python train.py --num_hidden_layers=11 --hidden_act="swiglu" --final_lr_fraction=0.0 --batch_tokens=32768
MLP neurons of a small language model. Each row is named by its layer, matrix (gate and up: input weights; down: output weights) and neuron, and shows model dimensions 144-207. Each number is 200 + 20 x the weight over its row's rms, rounded and kept within 0 to 999. A neuron's up and down rows have the sign that makes its largest values positive.
After each neuron's rows, "fires after" lists the tokens most often just before its 100 highest values on Wikipedia text that the model never trained on.

L6.gate397,208,228,196,192,189,207,201,222,167,215,222,222,220,216,180,168,216,159,163,166,193,215,240,194,214,220,184,215,193,216,171,203,215,188,194,205,202,175,168,200,185,213,208,211,233,162,214,211,207,198,202,193,208,186,180,207,212,150,174,212,232,208,225,233
L6.up397,177,177,192,178,192,197,214,215,153,190,191,206,214,195,194,201,191,196,170,166,195,222,207,222,196,196,185,194,235,203,208,182,228,208,197,162,227,232,242,175,196,186,220,202,206,182,230,229,172,220,219,209,209,216,222,190,192,216,249,178,195,222,201,221
L6.down397,195,209,193,210,212,204,187,204,198,190,213,174,192,192,214,185,220,189,199,192,201,197,191,232,178,211,194,175,199,180,248,200,202,142,205,201,200,224,202,221,197,226,235,223,179,192,210,201,262,183,216,227,183,164,183,179,233,191,220,197,202,188,186,197
fires after: ".", "\n\n", " under", " of", "\n", " by"

L6.gate206,188,175,205,187,225,184,206,212,165,175,194,175,145,186,194,218,210,224,221,211,214,171,192,191,183,166,216,174,205,174,184,207,199,224,150,197,202,209,186,205,220,185,224,218,198,213,191,208,205,208,164,209,191,208,210,194,194,186,211,186,220,216,197,213
L6.up206,179,190,192,187,203,177,201,197,198,153,171,245,200,224,214,236,228,220,166,226,169,198,221,174,182,195,138,199,216,209,228,196,190,193,207,194,206,204,212,225,202,193,194,181,211,209,170,189,222,203,193,181,173,212,214,224,200,176,190,199,232,221,190,205
L6.down206,186,161,177,227,192,219,193,187,204,221,213,195,202,228,189,216,191,201,234,214,197,173,207,177,194,196,197,255,218,211,193,180,230,211,187,195,185,198,202,215,230,212,238,189,226,140,207,225,208,188,177,208,206,216,187,210,199,180,198,189,223,202,195,195
fires after: "-", " \"", "D", "c", " (", "/"

L6.gate614,177,233,218,183,160,193,205,217,172,201,183,216,180,211,226,182,215,180,200,190,196,220,166,207,167,186,217,213,172,195,170,197,191,208,184,209,202,176,177,210,213,174,222,212,185,181,185,194,192,208,238,189,179,206,214,190,188,219,195,185,202,193,193,188
L6.up614,202,230,184,214,206,194,197,229,225,156,205,188,201,197,191,180,218,190,196,203,218,199,241,214,216,172,211,189,187,189,169,215,179,234,211,196,189,212,166,232,169,201,216,179,218,203,206,209,195,225,187,177,188,211,220,190,204,201,176,195,199,188,167,243
L6.down614,212,167,191,152,211,172,235,171,204,207,177,182,207,205,194,192,187,197,223,224,213,168,216,164,202,229,229,220,171,211,188,208,231,189,187,218,217,203,188,189,207,204,224,198,216,229,212,181,217,228,205,221,175,238,173,211,175,179,157,220,195,199,186,186
fires after: "=", " of", " one", " in", "One", " Se"

L8.gate492,210,214,201,223,206,205,222,196,186,194,213,195,185,232,220,221,202,214,205,192,223,174,189,175,205,191,206,248,175,205,212,196,233,211,194,190,187,181,220,189,190,195,225,167,214,219,217,215,196,229,193,211,175,168,230,198,177,201,190,200,173,217,187,203
L8.up492,192,200,203,190,219,196,214,243,162,216,202,204,196,197,232,196,181,207,201,182,207,227,227,218,204,208,185,210,215,197,217,195,250,171,196,206,205,188,186,157,181,211,221,205,190,199,214,210,164,209,198,210,230,224,204,235,220,192,247,191,164,232,168,218
L8.down492,217,167,184,215,200,192,196,202,178,178,211,157,174,181,184,216,181,225,172,216,215,190,201,213,238,198,182,136,223,154,199,202,185,188,197,161,224,216,199,217,193,169,200,216,203,171,196,204,178,205,174,174,172,175,213,217,219,211,186,179,177,219,221,223
fires after: "\n", " 2010", " 1"

L4.gate391,214,188,178,182,199,206,202,216,208,235,213,166,213,207,200,202,183,228,208,210,189,215,196,181,198,165,195,219,187,192,220,186,198,167,221,175,212,199,224,256,153,215,195,210,201,202,221,220,211,183,227,189,188,216,211,166,207,203,180,223,209,220,222,196
L4.up391,180,184,198,166,184,192,197,186,215,234,203,213,208,220,220,226,164,225,200,188,219,178,198,191,246,178,217,187,214,210,220,202,198,228,200,189,214,203,192,227,147,188,231,217,216,214,192,202,219,210,163,200,152,203,131,183,210,226,197,181,205,220,196,199
L4.down391,225,175,187,182,193,213,140,208,190,219,214,212,179,201,168,183,184,200,176,183,229,219,224,206,181,183,177,179,242,204,182,188,208,185,218,180,243,223,187,241,198,177,191,206,212,197,171,229,236,215,194,189,186,193,189,164,200,209,168,170,225,189,183,237
fires after: " =", "'", " a"

L8.gate57,196,203,200,191,234,179,203,165,219,185,204,216,215,196,242,231,161,226,199,195,161,196,215,183,207,190,158,213,205,214,184,159,196,184,213,221,237,202,153,209,205,233,167,191,181,223,192,214,144,171,174,208,199,208,214,204,225,215,154,216,215,168,205,190
L8.up57,191,193,211,225,205,192,183,210,213,204,215,189,187,190,217,197,215,196,196,211,198,224,196,205,183,202,201,172,223,193,231,179,199,218,185,184,181,220,205,188,193,211,236,168,172,202,162,169,199,194,191,235,195,186,220,197,181,186,208,220,212,227,184,228
L8.down57,206,187,217,244,170,198,227,248,221,211,209,196,187,222,187,219,221,194,200,194,204,208,216,205,219,213,206,193,224,177,222,192,189,219,189,184,196,202,172,207,204,196,213,188,191,217,189,221,199,247,201,214,190,212,195,196,150,185,176,174,204,192,211,198
fires after: " FW", " MF", " DF", " 2", " 1"

L7.gate600,186,219,198,209,212,203,197,207,209,211,217,225,180,228,153,206,174,203,197,230,220,224,222,187,207,196,193,192,208,233,212,231,225,205,177,196,257,184,201,204,190,215,172,203,202,196,214,234,203,231,206,209,218,210,216,166,218,189,167,220,194,245,216,202
L7.up600,229,214,190,173,265,241,195,208,210,216,206,208,172,226,193,210,228,241,196,192,215,198,185,217,207,204,206,185,183,199,226,181,219,219,211,209,196,216,160,207,165,213,194,211,240,202,223,227,198,196,207,181,177,192,214,151,218,211,232,206,195,190,174,217
L7.down600,201,204,203,210,194,187,167,199,216,216,211,233,227,196,190,238,189,206,217,188,234,224,218,179,195,185,222,172,246,205,187,215,196,193,178,212,164,237,166,197,212,198,208,169,206,188,225,184,189,169,190,181,229,218,177,227,218,209,234,183,219,200,220,193
fires after: ".", "'", "\n\n", "\n"

L7.gate319,197,194,204,199,208,212,205,207,196,194,211,220,155,208,210,201,222,227,181,187,203,198,208,216,187,219,202,223,190,226,188,217,229,233,214,218,246,200,169,200,191,189,197,210,168,185,229,191,197,162,174,221,229,181,220,227,203,185,189,193,188,194,205,196
L7.up319,212,196,231,172,210,177,215,199,181,168,195,214,184,210,220,249,207,249,178,221,219,168,168,224,186,183,233,199,178,190,196,187,195,193,208,214,172,184,202,184,190,202,216,187,234,211,230,160,224,238,184,201,207,208,163,201,219,207,152,197,196,203,196,207
L7.down319,224,203,192,171,167,189,212,237,198,190,196,175,185,207,192,186,210,228,201,178,175,229,190,209,186,196,207,202,183,228,176,211,180,240,216,190,212,213,181,177,205,204,186,195,203,180,215,241,181,192,167,197,221,210,221,189,220,241,169,217,213,204,223,231
fires after: "-", "="

L6.gate287,210,211,163,173,213,217,179,204,214,187,183,210,221,239,217,211,207,182,259,216,195,212,203,225,195,230,208,218,176,235,168,193,198,199,229,214,202,205,195,177,178,159,217,176,191,225,192,182,213,198,207,181,193,220,202,192,219,204,203,231,202,195,189,200
L6.up287,193,180,217,206,230,174,181,220,184,197,201,181,213,203,195,250,216,209,199,199,198,209,206,169,243,187,183,198,181,192,165,171,202,203,197,250,228,211,199,177,215,219,206,215,217,203,209,196,190,208,249,169,209,177,238,176,189,179,192,203,220,197,181,244
L6.down287,171,225,179,223,183,239,189,192,211,184,176,229,194,229,212,236,187,160,205,197,183,218,203,205,213,198,213,227,241,190,188,212,179,212,195,176,186,217,215,252,234,221,243,187,237,200,148,193,217,220,227,201,200,205,204,208,208,212,184,240,193,201,239,217
fires after: "-", "\n", " Sc", " ("

L6.gate373,213,223,210,209,156,181,194,187,211,175,177,195,178,209,184,202,185,204,167,212,223,200,249,230,205,221,174,199,200,181,194,212,179,183,203,221,241,181,254,195,195,219,200,191,202,223,211,192,188,228,219,205,162,199,178,211,201,216,198,194,202,169,205,191
L6.up373,198,218,224,191,182,170,182,194,168,209,178,223,191,187,176,223,172,194,193,225,212,166,173,196,190,197,195,198,187,190,238,218,172,214,215,191,183,216,233,225,166,189,220,223,183,228,199,169,191,207,194,176,179,196,184,207,195,211,220,207,201,177,200,227
L6.down373,172,166,178,226,207,207,222,190,219,215,222,182,213,206,203,171,207,186,210,220,197,209,176,162,164,195,170,196,178,224,208,212,231,209,210,212,193,218,182,204,218,203,210,193,200,213,229,192,178,203,206,195,192,230,184,222,171,191,197,198,237,185,216,219
fires after: "-", "–", " ", " (", "="

L4.gate506,182,214,194,204,196,208,211,199,219,189,210,206,195,197,229,168,214,207,197,198,236,182,202,203,202,187,206,218,195,215,218,203,203,205,236,207,186,214,175,218,203,217,191,196,193,183,244,185,213,190,227,213,187,216,217,194,241,207,184,202,173,218,228,241
L4.up506,195,182,220,186,171,230,211,217,202,201,207,240,148,223,200,176,189,211,241,233,210,181,195,183,163,204,196,201,218,210,226,199,208,172,198,189,178,202,232,229,188,219,229,222,220,209,193,196,176,209,155,174,210,202,178,212,176,184,172,212,171,237,227,224
L4.down506,215,225,215,160,192,227,211,214,225,187,183,215,179,177,196,193,163,187,210,236,173,204,161,185,203,189,215,205,213,208,225,169,220,188,187,208,229,216,206,210,193,177,193,203,195,184,202,210,203,236,205,203,208,177,197,231,226,189,218,205,182,234,223,245
fires after: "=", ".", " Reg"

L7.gate646,216,203,179,182,196,182,196,211,174,190,182,198,217,187,237,191,224,189,215,207,229,195,199,219,177,183,227,193,227,211,195,208,168,189,161,197,218,173,214,225,218,202,210,188,199,201,197,189,184,245,227,212,203,197,183,218,191,162,207,211,204,180,211,207
L7.up646,193,216,190,205,181,214,213,208,210,177,226,197,207,226,208,196,199,205,241,212,175,177,167,207,211,231,195,184,151,201,195,229,223,192,188,218,215,260,208,225,204,197,175,195,206,192,184,222,211,181,214,184,198,215,181,184,194,196,226,191,184,232,203,153
L7.down646,170,190,181,218,186,170,223,221,205,167,206,185,195,239,163,184,215,169,221,189,167,215,169,192,195,191,168,219,182,161,209,208,234,130,192,231,181,183,200,219,184,206,211,205,182,202,232,203,219,199,186,226,232,194,199,186,203,197,230,189,197,205,199,169
fires after: " the", " The", " Sho"

L6.gate531,193,235,212,184,199,190,213,198,198,208,202,243,199,228,216,172,184,172,232,200,232,204,199,164,197,203,189,189,193,173,182,217,215,178,186,173,239,181,216,204,177,173,257,252,167,195,204,216,217,195,193,185,222,173,202,183,201,221,206,209,213,173,219,165
L6.up531,220,208,213,210,182,219,215,194,178,190,190,188,220,204,218,189,198,216,208,177,197,241,217,203,213,185,200,204,174,191,178,181,195,202,181,204,193,203,186,227,218,210,171,208,201,182,201,185,200,159,199,166,216,200,220,217,178,202,161,197,210,234,200,268
L6.down531,179,171,181,240,194,174,185,213,194,187,191,196,183,206,180,194,247,213,188,220,198,180,187,212,204,183,217,193,178,197,204,171,213,200,186,181,175,236,215,213,198,234,219,207,206,232,235,213,197,199,209,197,188,179,154,205,219,171,199,202,226,220,194,198
fires after: "\n\n", "\n", "="

L4.gate273,208,162,181,180,204,204,218,226,210,174,207,193,187,180,205,178,211,226,217,204,173,238,204,181,205,202,214,212,202,234,170,206,190,224,161,224,169,201,196,189,174,190,190,187,205,222,181,198,225,196,163,219,201,203,234,198,185,202,229,227,207,202,202,218
L4.up273,188,203,188,177,217,181,211,193,168,191,219,208,186,183,189,162,209,208,203,188,173,158,200,217,188,178,228,213,162,195,227,202,190,201,185,229,227,181,240,186,210,184,229,222,202,205,195,178,225,225,171,218,208,216,237,210,207,230,210,213,224,215,182,211
L4.down273,213,212,197,158,200,207,216,168,179,205,208,193,173,203,210,202,185,192,198,167,175,230,205,184,168,191,199,219,191,196,221,201,180,160,225,167,207,179,209,220,180,242,179,219,198,168,186,185,235,204,227,217,179,233,168,189,179,236,221,215,246,184,212,197
fires after: " No", " used", " no", " COVID", " under", " ele"

L7.gate283,222,182,223,200,209,200,223,176,230,169,226,196,194,198,229,201,198,214,188,198,209,173,175,211,184,198,180,211,196,201,191,181,205,207,202,220,218,198,212,186,193,207,195,215,207,188,175,214,173,218,190,221,216,207,162,207,210,241,216,210,188,204,197,196
L7.up283,233,217,195,243,216,217,194,174,199,202,211,192,190,246,188,211,205,219,188,205,205,155,181,212,198,195,223,177,153,202,205,198,187,214,211,203,222,204,208,213,216,205,178,207,225,213,197,210,202,186,198,168,180,170,206,217,158,220,180,203,190,206,202,181
L7.down283,223,227,186,185,206,177,190,145,196,197,195,211,202,211,191,221,203,186,222,200,182,184,144,224,222,217,205,207,179,213,186,201,197,188,194,191,188,208,240,203,162,186,187,178,189,168,235,215,216,178,177,204,187,207,175,219,178,204,209,185,172,195,179,213
fires after: " on", " On", "On", " the"

L6.gate122,200,235,212,199,181,196,195,192,176,161,215,205,205,211,198,200,208,231,228,188,227,156,147,196,195,219,232,192,170,230,224,207,192,204,214,198,202,184,186,172,209,202,165,196,201,197,185,201,201,230,192,237,217,198,169,210,184,200,191,202,199,183,187,206
L6.up122,226,179,228,203,208,206,196,181,165,193,205,197,193,193,216,214,167,195,186,192,218,215,185,179,191,211,224,213,206,213,201,202,182,200,201,204,227,225,175,191,192,177,199,204,186,218,216,183,234,219,194,223,227,188,163,205,208,171,186,152,191,187,212,196
L6.down122,189,186,167,212,212,166,187,207,184,201,196,194,193,214,174,205,209,216,167,172,209,194,234,247,235,202,249,183,245,174,199,187,207,232,205,206,173,185,186,207,197,188,172,178,231,211,211,197,188,209,208,191,224,211,185,215,208,200,196,191,222,194,196,241
fires after: "=", " Title", " |", ".", " Year"

L8.gate660,201,222,204,235,202,166,193,224,161,208,209,227,162,186,224,220,198,208,205,185,214,169,163,201,202,173,196,201,213,187,176,232,171,158,175,236,213,195,206,204,216,168,220,207,213,201,203,229,215,187,214,205,236,190,189,210,185,207,232,235,207,201,201,196
L8.up660,163,226,220,223,197,211,201,176,157,192,178,197,200,218,211,210,218,167,203,215,196,181,167,230,237,235,202,202,187,183,180,203,228,194,161,228,172,176,188,206,175,165,193,198,178,199,178,209,197,153,201,226,207,222,225,209,221,189,213,176,193,214,210,180
L8.down660,196,200,168,211,183,192,198,189,219,248,170,230,182,218,210,206,216,185,190,207,193,206,204,179,231,184,179,233,176,225,162,191,228,217,170,190,189,216,188,190,216,185,199,192,186,215,163,221,208,180,202,157,226,198,201,208,210,180,185,222,210,219,206,228
fires after: "=", "\n", " —", " co"

L4.gate279,186,199,208,192,167,193,201,172,198,227,189,196,206,232,231,165,174,182,199,188,200,214,179,197,187,179,224,201,172,186,220,160,231,210,171,188,197,171,208,217,204,229,209,204,213,216,210,219,218,221,239,196,220,217,190,196,212,208,188,201,231,169,229,195
L4.up279,203,170,227,207,160,171,174,189,219,181,223,211,185,242,174,208,238,203,201,212,184,211,189,215,217,187,197,193,224,197,230,222,210,239,252,142,175,199,175,197,186,243,222,219,233,212,194,216,204,179,161,235,180,230,215,183,192,230,175,200,195,197,216,214
L4.down279,226,194,207,186,195,206,226,246,229,235,184,179,173,202,201,226,225,235,202,200,217,231,197,189,210,204,243,144,209,206,172,201,185,193,206,208,198,208,139,206,184,210,190,218,209,202,170,187,214,179,168,189,190,177,234,187,204,229,208,218,192,170,233,206
fires after: "'", "W", " ju"

L6.gate398,203,199,207,203,202,167,180,249,218,203,221,217,192,242,202,193,186,185,207,195,165,189,186,181,196,185,180,223,185,185,194,185,186,220,214,207,228,191,187,211,191,177,216,191,211,222,221,187,214,162,164,201,180,226,216,237,191,209,223,210,189,189,196,195
L6.up398,191,171,249,206,213,183,153,240,216,184,244,221,218,211,177,197,170,185,216,214,159,193,187,181,230,194,190,237,174,188,217,210,170,214,185,252,235,198,198,213,191,159,200,210,182,224,227,176,209,176,209,172,203,222,197,235,210,217,181,214,201,200,206,195
L6.down398,184,194,233,187,203,215,203,208,201,187,205,192,241,196,191,212,201,203,200,178,184,208,171,229,221,188,190,179,236,194,178,208,207,179,208,199,174,187,199,175,203,197,222,179,200,160,221,216,209,189,255,201,204,196,203,188,249,181,162,171,216,205,221,213
fires after: ",", " (", "-", " \"", ".", " "

L4.gate89,199,207,202,190,204,206,217,214,173,212,176,205,193,162,198,222,186,200,174,213,197,189,242,172,204,191,199,180,189,221,175,226,170,229,176,172,201,233,188,170,163,194,223,171,233,189,192,189,206,168,212,155,216,209,237,216,222,224,192,213,209,239,213,209
L4.up89,184,217,177,171,184,154,200,169,204,223,206,174,230,222,239,212,150,195,205,171,202,221,172,190,217,196,184,210,228,239,177,237,175,211,183,209,196,216,202,196,198,188,200,228,215,186,163,214,207,205,154,166,172,233,180,176,224,211,222,183,202,184,211,166
L4.down89,197,150,211,228,190,188,217,186,182,208,196,181,210,235,230,236,189,182,209,175,166,183,192,191,213,168,207,189,191,223,212,176,195,170,201,234,199,209,178,205,204,188,187,199,203,228,204,171,211,221,203,226,186,170,172,186,229,176,205,168,208,197,205,169
fires after: " =", ")", "-", " high"

L4.gate167,216,194,227,164,208,204,200,208,167,222,190,234,194,190,184,248,201,182,213,252,198,195,201,205,205,201,190,231,173,170,179,207,201,191,218,254,217,206,213,224,185,170,222,207,203,220,197,160,238,185,196,185,181,197,249,194,209,196,197,179,179,214,238,168
L4.up167,171,209,212,189,202,181,224,227,190,175,168,197,195,178,186,191,256,210,212,195,212,190,233,177,252,217,174,187,206,210,200,189,216,183,178,165,178,198,185,203,172,199,171,247,178,206,216,199,196,197,193,181,196,213,196,185,196,191,203,194,221,205,162,232
L4.down167,199,206,200,190,200,235,236,167,219,206,190,228,192,203,190,214,231,170,218,217,208,175,210,193,211,194,200,196,209,217,217,168,208,209,183,171,186,227,184,236,202,193,216,185,187,199,190,187,217,161,228,190,199,193,191,216,206,189,195,202,203,174,185,187
fires after: " (", "-", " \""

L4.gate470,184,225,161,198,191,191,235,202,231,225,165,184,203,179,201,199,195,189,212,208,212,202,202,192,211,208,200,192,192,194,201,145,205,206,195,198,233,199,184,171,190,234,230,196,179,167,180,179,189,176,209,210,219,196,192,177,224,175,191,219,209,178,208,188
L4.up470,216,199,198,226,201,193,207,233,196,213,197,206,224,204,200,220,174,202,196,183,187,194,208,204,202,172,191,186,220,201,219,193,215,191,190,188,204,213,183,203,227,198,201,240,204,185,180,181,214,156,193,218,177,221,212,192,199,197,209,220,204,235,206,203
L4.down470,209,233,203,202,224,226,201,196,229,200,236,204,206,183,216,220,239,191,202,191,183,202,190,183,166,167,168,173,175,195,224,197,190,211,206,214,196,203,224,202,199,178,187,209,219,185,206,214,209,167,175,191,205,189,210,193,184,156,193,156,201,182,188,199
fires after: " FW", " MF", " DF", "1"

L8.gate147,211,204,200,221,206,189,204,163,233,202,197,201,206,196,202,206,178,204,183,185,203,213,218,187,160,177,193,235,193,216,199,204,226,191,204,214,235,210,197,245,188,178,223,211,211,176,200,229,179,176,192,215,159,205,197,199,211,211,182,197,206,219,261,167
L8.up147,198,169,221,147,210,181,195,191,215,207,232,212,162,186,229,198,199,185,166,203,221,204,171,194,196,215,184,208,185,183,213,163,247,172,190,237,179,186,231,187,168,191,235,249,184,216,264,190,209,166,172,212,212,186,195,214,177,182,187,231,167,216,202,222
L8.down147,166,213,200,174,184,166,174,180,223,201,173,199,228,195,216,216,234,186,193,183,210,222,198,203,197,200,200,246,188,225,208,215,224,197,201,225,188,230,201,186,217,212,235,160,208,227,234,192,183,192,187,150,203,185,207,234,195,214,200,235,194,188,215,202
fires after: "\n", "\n\n", ".", " 8"

L7.gate376,189,197,218,168,208,203,230,216,179,217,219,248,212,241,225,185,185,224,216,195,192,190,184,174,150,209,172,182,191,214,214,207,201,230,189,182,228,179,219,198,219,216,211,215,199,233,194,209,190,206,167,169,211,192,220,214,206,208,229,239,215,219,200,207
L7.up376,183,187,176,218,186,202,187,228,173,186,211,197,193,219,233,198,188,198,192,172,185,191,210,212,171,167,233,187,166,204,190,187,216,203,204,252,195,189,186,209,174,186,187,189,214,200,210,185,212,198,173,200,194,215,183,221,150,194,175,201,199,222,198,218
L7.down376,205,197,218,209,230,210,183,218,226,216,232,209,227,216,174,230,200,205,199,245,191,203,170,196,183,197,196,168,180,202,212,213,194,188,203,190,203,202,200,196,172,222,213,239,198,180,204,190,233,206,223,232,188,186,223,205,201,208,184,202,219,244,215,211
fires after: " \"", "=", " (", "\n\n", "-", "\""

L7.gate409,211,178,237,233,205,167,217,188,212,207,175,222,207,231,194,165,218,206,213,198,192,202,194,195,203,163,193,209,219,228,203,207,174,200,169,200,201,219,197,198,192,210,184,157,214,208,166,215,231,218,197,225,198,217,238,178,194,223,204,227,209,186,160,206
L7.up409,200,179,217,213,190,210,169,212,192,216,201,223,185,232,204,199,208,186,209,184,223,197,189,210,167,207,211,192,194,203,189,198,172,195,191,222,185,207,218,223,232,210,165,217,194,223,170,181,200,185,204,179,210,148,213,162,216,183,227,188,213,189,223,214
L7.down409,211,182,218,193,203,195,170,216,204,214,211,187,204,246,220,213,186,226,220,213,194,227,182,225,194,195,160,225,224,207,221,204,169,182,180,201,192,237,173,177,190,201,184,180,195,173,180,171,173,169,219,212,178,216,214,184,203,197,196,210,196,205,222,208
fires after: "=", "|", " 15"

L7.gate645,197,221,233,208,211,185,204,190,186,187,173,223,196,204,196,186,211,225,200,228,197,203,158,193,214,188,192,192,213,191,171,192,198,177,216,201,196,199,223,185,180,204,218,172,177,172,199,175,227,214,193,218,144,215,200,204,167,206,189,218,188,198,201,216
L7.up645,198,187,203,210,213,217,196,211,210,279,203,182,195,200,195,229,175,214,215,221,212,164,201,144,206,204,205,235,190,200,175,209,170,196,182,213,195,191,246,213,219,181,199,216,173,189,239,200,222,194,182,208,162,226,172,201,204,204,222,215,189,181,208,195
L7.down645,210,171,215,224,194,209,230,200,173,190,203,232,190,208,200,223,198,167,201,216,194,246,204,167,180,206,185,206,216,178,158,215,218,173,181,186,174,202,214,209,201,186,189,201,199,174,215,230,221,204,230,166,166,210,209,188,193,188,183,232,182,192,153,200
fires after: "=", "Personal", "Early"

L7.gate226,198,208,202,221,177,189,220,217,178,214,222,214,239,191,213,196,201,226,189,193,190,215,173,232,211,187,170,166,195,208,184,216,171,196,199,224,231,201,190,220,200,196,193,176,217,220,165,197,240,223,191,227,196,152,189,166,211,198,212,231,248,206,185,160
L7.up226,192,186,202,205,214,207,225,221,196,220,194,180,209,157,178,189,241,207,246,185,198,226,190,200,201,173,197,183,167,190,221,212,202,208,185,197,222,204,184,224,203,215,206,193,250,212,163,202,198,172,191,216,194,221,176,165,220,216,202,207,170,202,209,196
L7.down226,227,202,216,216,160,189,193,201,198,214,223,202,186,205,209,167,184,198,210,217,199,180,198,217,171,199,216,235,208,236,207,214,200,220,216,205,198,240,214,214,220,201,229,207,186,199,220,188,171,216,210,190,208,192,214,176,209,223,169,241,214,200,188,233
fires after: " the", " In", "In", " 18", " The", " in"

L4.gate467,246,201,163,208,213,193,191,159,220,224,180,204,188,178,203,201,205,196,185,191,219,199,197,208,203,186,201,226,205,186,219,198,201,216,152,195,213,228,190,198,176,224,178,187,209,221,227,249,182,167,200,193,203,185,198,212,186,174,188,185,185,156,211,193
L4.up467,189,178,184,188,200,249,214,173,192,198,189,236,171,197,202,230,211,186,180,205,179,220,209,202,217,171,196,236,227,186,198,217,203,199,196,217,211,214,230,205,199,221,229,172,207,211,199,206,202,205,190,202,174,201,179,178,197,199,212,175,232,184,199,192
L4.down467,211,209,172,198,219,202,194,166,196,211,171,194,210,212,203,221,162,222,176,190,231,167,211,202,239,180,207,197,190,228,219,204,200,216,179,230,174,199,221,247,187,169,206,192,214,201,221,232,171,196,191,215,209,191,214,206,178,185,153,173,186,173,198,212
fires after: " =", ")", " right", " footballer", " general", "\n"

L4.gate644,191,183,241,182,208,191,181,191,225,211,208,236,213,203,174,214,219,210,203,211,169,195,158,198,187,172,184,203,215,210,184,177,170,205,206,205,207,207,218,224,193,224,200,227,192,172,213,182,207,193,231,173,156,191,218,190,209,211,211,205,184,213,256,203
L4.up644,196,217,209,196,236,235,200,235,184,213,190,191,179,196,195,194,199,188,188,168,195,206,174,190,197,200,173,228,208,229,203,175,207,177,198,171,191,192,184,183,240,196,201,193,218,174,179,192,180,224,198,180,172,199,210,160,213,197,215,193,178,236,214,164
L4.down644,239,195,183,223,209,207,209,231,208,193,206,213,210,189,221,185,209,181,184,194,164,197,213,182,230,217,193,206,195,195,198,194,227,191,176,179,207,190,224,181,220,178,185,186,223,213,200,239,198,186,198,210,232,187,217,205,216,210,189,191,243,177,153,215
fires after: "=", "'", " test", " res", " Iceland"

L4.gate322,197,194,211,171,204,190,220,181,214,202,179,200,190,201,188,212,226,206,183,192,186,219,239,174,227,222,225,160,199,226,238,189,185,208,177,195,212,235,217,208,177,166,218,191,167,210,213,221,232,200,188,192,181,229,192,163,197,223,231,217,222,211,207,198
L4.up322,184,193,209,190,205,165,231,187,228,195,233,242,182,227,181,190,237,209,159,211,228,202,208,197,231,177,225,151,205,215,204,194,180,173,201,223,215,200,252,161,187,189,202,212,186,170,205,223,220,197,201,222,233,191,199,209,218,201,203,192,230,199,177,240
L4.down322,192,211,220,177,218,196,177,198,234,215,192,208,200,190,202,189,227,176,200,197,208,203,174,179,218,180,190,220,178,229,231,169,222,191,188,157,237,218,224,170,197,213,207,186,188,225,176,208,215,198,217,213,159,190,190,198,200,208,229,208,206,199,203,168
fires after: " No", " St", " v", " c", " ve", " no"

L4.gate250,177,181,157,198,205,182,202,229,223,225,197,211,207,201,233,209,179,181,197,194,163,177,203,195,232,189,147,219,196,212,185,203,184,211,204,206,191,213,199,201,185,225,176,166,230,202,191,213,201,229,153,247,181,219,172,211,226,192,205,206,213,217,196,225
L4.up250,204,172,189,170,211,180,193,167,179,244,223,197,197,178,227,186,178,188,190,156,187,208,208,224,244,216,235,186,199,218,196,187,181,220,194,214,195,235,180,193,174,209,221,202,222,205,185,209,232,202,183,198,221,213,171,200,192,174,206,184,215,162,190,196
L4.down250,202,175,223,164,209,211,236,194,195,235,187,175,205,218,199,197,208,184,196,187,178,205,196,205,167,229,214,215,192,200,195,203,178,232,199,228,196,218,194,219,179,228,178,200,201,197,165,200,209,199,175,166,203,183,208,180,203,207,170,202,219,184,175,208
fires after: " =", "=", ")", "Early", " footballer"

L8.gate506,167,201,177,194,215,208,156,206,238,197,223,196,177,180,224,192,201,197,193,198,188,194,175,213,248,197,181,240,172,219,222,199,189,200,188,204,192,228,179,208,216,187,192,186,234,200,213,206,167,204,214,203,198,227,175,208,198,221,184,204,209,213,177,160
L8.up506,193,211,189,205,206,196,144,198,232,186,208,191,186,215,208,222,177,225,191,194,211,200,210,209,181,187,206,174,226,266,202,160,194,229,190,212,172,217,182,222,211,174,183,207,212,189,203,201,179,208,213,221,185,196,181,216,204,230,186,149,200,210,165,230
L8.down506,196,206,176,171,208,182,223,211,195,173,182,183,207,229,207,190,180,203,241,184,192,214,205,203,213,203,167,174,202,222,172,196,172,219,184,201,220,191,243,185,238,220,191,204,174,219,243,209,183,221,212,213,198,190,204,200,183,191,209,174,197,148,187,235
fires after: "\n", "|", " |", " 1", " 2"